python train.py --intermediate_size=1024 --vocab_size=2048 --positions="alibi" --bias="all" --init="trunc" --beta1=0.9 --beta2=0.98 --lr_head=0.011 --decay_fraction=0.291 --decay_shape="linear" --doc_mask=false --max_steps=4731
MLP neurons of a small language model. Each row is named by its layer, matrix (down: output weights) and neuron, and shows model dimensions 0-127. Each number is 500 + 40 x the weight over its row's rms, rounded and kept within 0 to 999. Numbers have three digits each.
A block is one neuron, or neurons of one layer that tend to fire together. After each block is what it responds to, as a language model described it from the Wikipedia text at the highest values.

L9.down53:493505530502499454551471516568529522482489445589445514493550504499480511533481478525510521483469565544488491498505522514410509504497469462519489538511581540448511457478455532544499523450512529448543516366538511505504496528510496487511495512452609441437512548552427431504506486505524443462486496486378466435491458526470517519421531497475520519522467457546453524565532492577463531510447
L9.down115:527493521502583447550543488469453512514536596460502478513528461497493504440535549545488496455610466490531569431485502486532470451518535546465506552498504510547508431580498513482520558574534502461514486447412501515565436485533528564519514510575473475513519495532490455493518505504469490493545466532539505477489404479506472531491423470458416412504450503504430520449476484471488511529471
L9.down171:518422533484506515473463488558469511535535517485480516518597583433514445459478494553486551538501575526479545467479532486512498450505470502447454581474492439476467501476584492479506476520531486492532560555459432483479518563480454522398529521497467574441529444491496497503461502449446468500395535555474490444525507479455542571466462529478461465475535502585526508399580473494528554533509
L9.down225:514535537528411493428514551504523466414517498473555482519532456494473431477495508529433451505460477460505491525495483525486455537550500477556496520533505414458483503614563512529482429527421456560564525597520496545508465560464458516502466400516472452506428549469447487557448475476534490518572505491417474540461459609510497526430527570460450508511502497566550529526574536418503607528489
L9.down261:537460438510432413508524509494504489520453477432525492466498548518466503540520448502507545473578458491532494450518507565576565476578439528502501437568515482479452556554475532477521435418568522542575498504559536479521556490502551486517472409525504508532463470505495488567424417477563503479511387516548567529496513459494612504484507497463483463511522500483510523603439517494547562446526
L9.down523:558523577587512517508466455468552532475555492449514526482508514528508485542496551428447505457462461512456476525527528546560456500591414520480492551504559556462489525492531551465409433476460501528432498489523475471547481559554529508543554497492479468522480519562561535475491541546536542578489567485492542462512492541471525470477515502526480526486496421441502450550424508443510510505511
L9.down548:555483515467518489516536517512519507553455489471502441461479511458551501515447495496602519471474507505442449512487490506432515567513512491508498528471521517512514506536519507544345478472560472481518452440548493502505512485565466501519535467497495438549477491540501475529461462489597484386503383531546541511529443534496502510450525507452575527460484511478487571562477510510447480499473
L9.down813:521516511466538502430588520466524481495523555487531555447491570422532529512419394547466498464487508466515498516564474525466496561504505559539485508515431493482481486531530489517569502433445556495508528540527503524506464455502542514476529573478481526528558509481510504480511543527540494443571421448503472506466487515502553424501472512522480483459433500537576560517453486541488510481481
Description: Section heading closers. Closing == or === markers ending Wikipedia section headings (Personal life ==, History==, Production==), plus occasional mid-word fragments like ent, iz, ex.

L8.down628:497454532538476486442523505477534492462493491539480538488514537516478475500448534606479464527435454498460502549453477570496499478476506508475463500494546495544416423448488464436525468480540516445437558538498496444502561535485479578495536473501528502500493527470489537526486460583452468455527467550527489492469575509457545459484480531538444512505523426582533556579510561476505549425505
Description: Word-interior fragments and decimals. Mid-word fragments right after a short first piece (Sch-ö-neborn, Sp-id-ers, f-le-et), decimal digits in table numbers (412.9, +5.8), and line breaks after ==Section== headings.

L8.down643:553513527395530556481519461587505531469559499489514484525443479555482516524451468484480606535548499510556493505521652481511462489478504497486511449534462541501604513463488524462534481539600509598478551454545514480475485525484486579530505517482514535523391520484556487540477504460498409449475523539553510466550500467477504469497479453549434547502488387523496518438502513536469505446532
Description: Standalone space before numbers. A bare space token split off from the next word, mostly before numbers (dates, scores, times) after prepositions, articles or table pipes, e.g. "on 23 May", "a 4–2".

L2.down144:444488417483448468488494580409536546489497547575420471479522514488448539457508521430447512451491506536452527516508547463478479450495488530469433508502476447555560535619439562471492511525569498589547517507567490510537514447503485422466548430554375505460571527516539496558523561478578436539510482429432446589499520546542555451489467492532538536492475466499467568497512481475487496450541
L2.down155:517491473490465542435460470405565578462535536420476540515536539475542499531473513470501562457519529528467494507480539481560476467518472473504518530507495584497534527467579545515544477481549543507531514563525457436510423506482507523451556517452374542387510508532506452481545564473522471574454480467433471497492525478530547484536440482515460528489470517523479492519451483564550482472452
L2.down236:514450445504477512544501533547538492478470502528503446406501446500494504562507506520466513501466509496482503493535456521555537479532533415505482527544481475488511611474486500466489457474538447525510501510502494486504534554324524458532568469496487571460554495412465516463466445568488497476464472532522521497415492536517469467508546501439510462503514431445486540507567480434467476505463
L2.down302:511602468504488489481520498492504469517534488407451517536498546471588477515455539547467530509484459541473478530520475499499500498544467447520480571478440529519445426528515462514516532465486586446478421444470435557475535455485483530520515473491463471489497541500486471569534478528495506514498464514496482487532508593547450547522496485453448443553567522470462576631500583509500478501518
L2.down689:585559554473489417466560498564484532517519525474493536477473544498478476495414610472485526500456496419503520485510528425501514539613472480464487470492495542448470518488502545484502495521496555485556476506593510495516437441506480516472505490463470513530411428468510427435492553617535505523494481452573513559569504456515532543497574526499484483531520444466504467521499526513456500515503
L2.down752:500490503512510489480516478526441455446506490513480514421474486518501525432501473397478583521469499413517549496512498477448538457499485506502435484485484516509459479519456500579523524557478526452577518433519434501484487388467460566506506542509470457539513539493447520513528496518499541581526482487483522486584518483542423593511571542585469496579492555546527375494536536463482512491520
L2.down754:445558504495452536476547539648559517461475456427506559535530545496526512455504468492532605528440448538491501482536527608502487485492546463465527543507519484497480505482590519511502505506428524524466488512505499523487404384443457502537480494528492441505511551447484480479476514553452435486506541518480547477543513516456463479470503513511442558492521539467423530510468445449466554485494
L2.down876:497545444501514512493430469598529458401464521516494483565481542490493482529487441504546498455484432533517488515540528432507559472513521473463511479532490478476478512535473469515481511469514545460512558517537487506518527378499544425443411487460552456500600546463523464475524522515508554455525443462534480489484508480500424576477493535497456536520544512499512438500445492432509602548467
Description: Space before numbers. Fires on the bare space token just before a number, mostly years after in or a month (in 1945, May 1323), also table cell figures.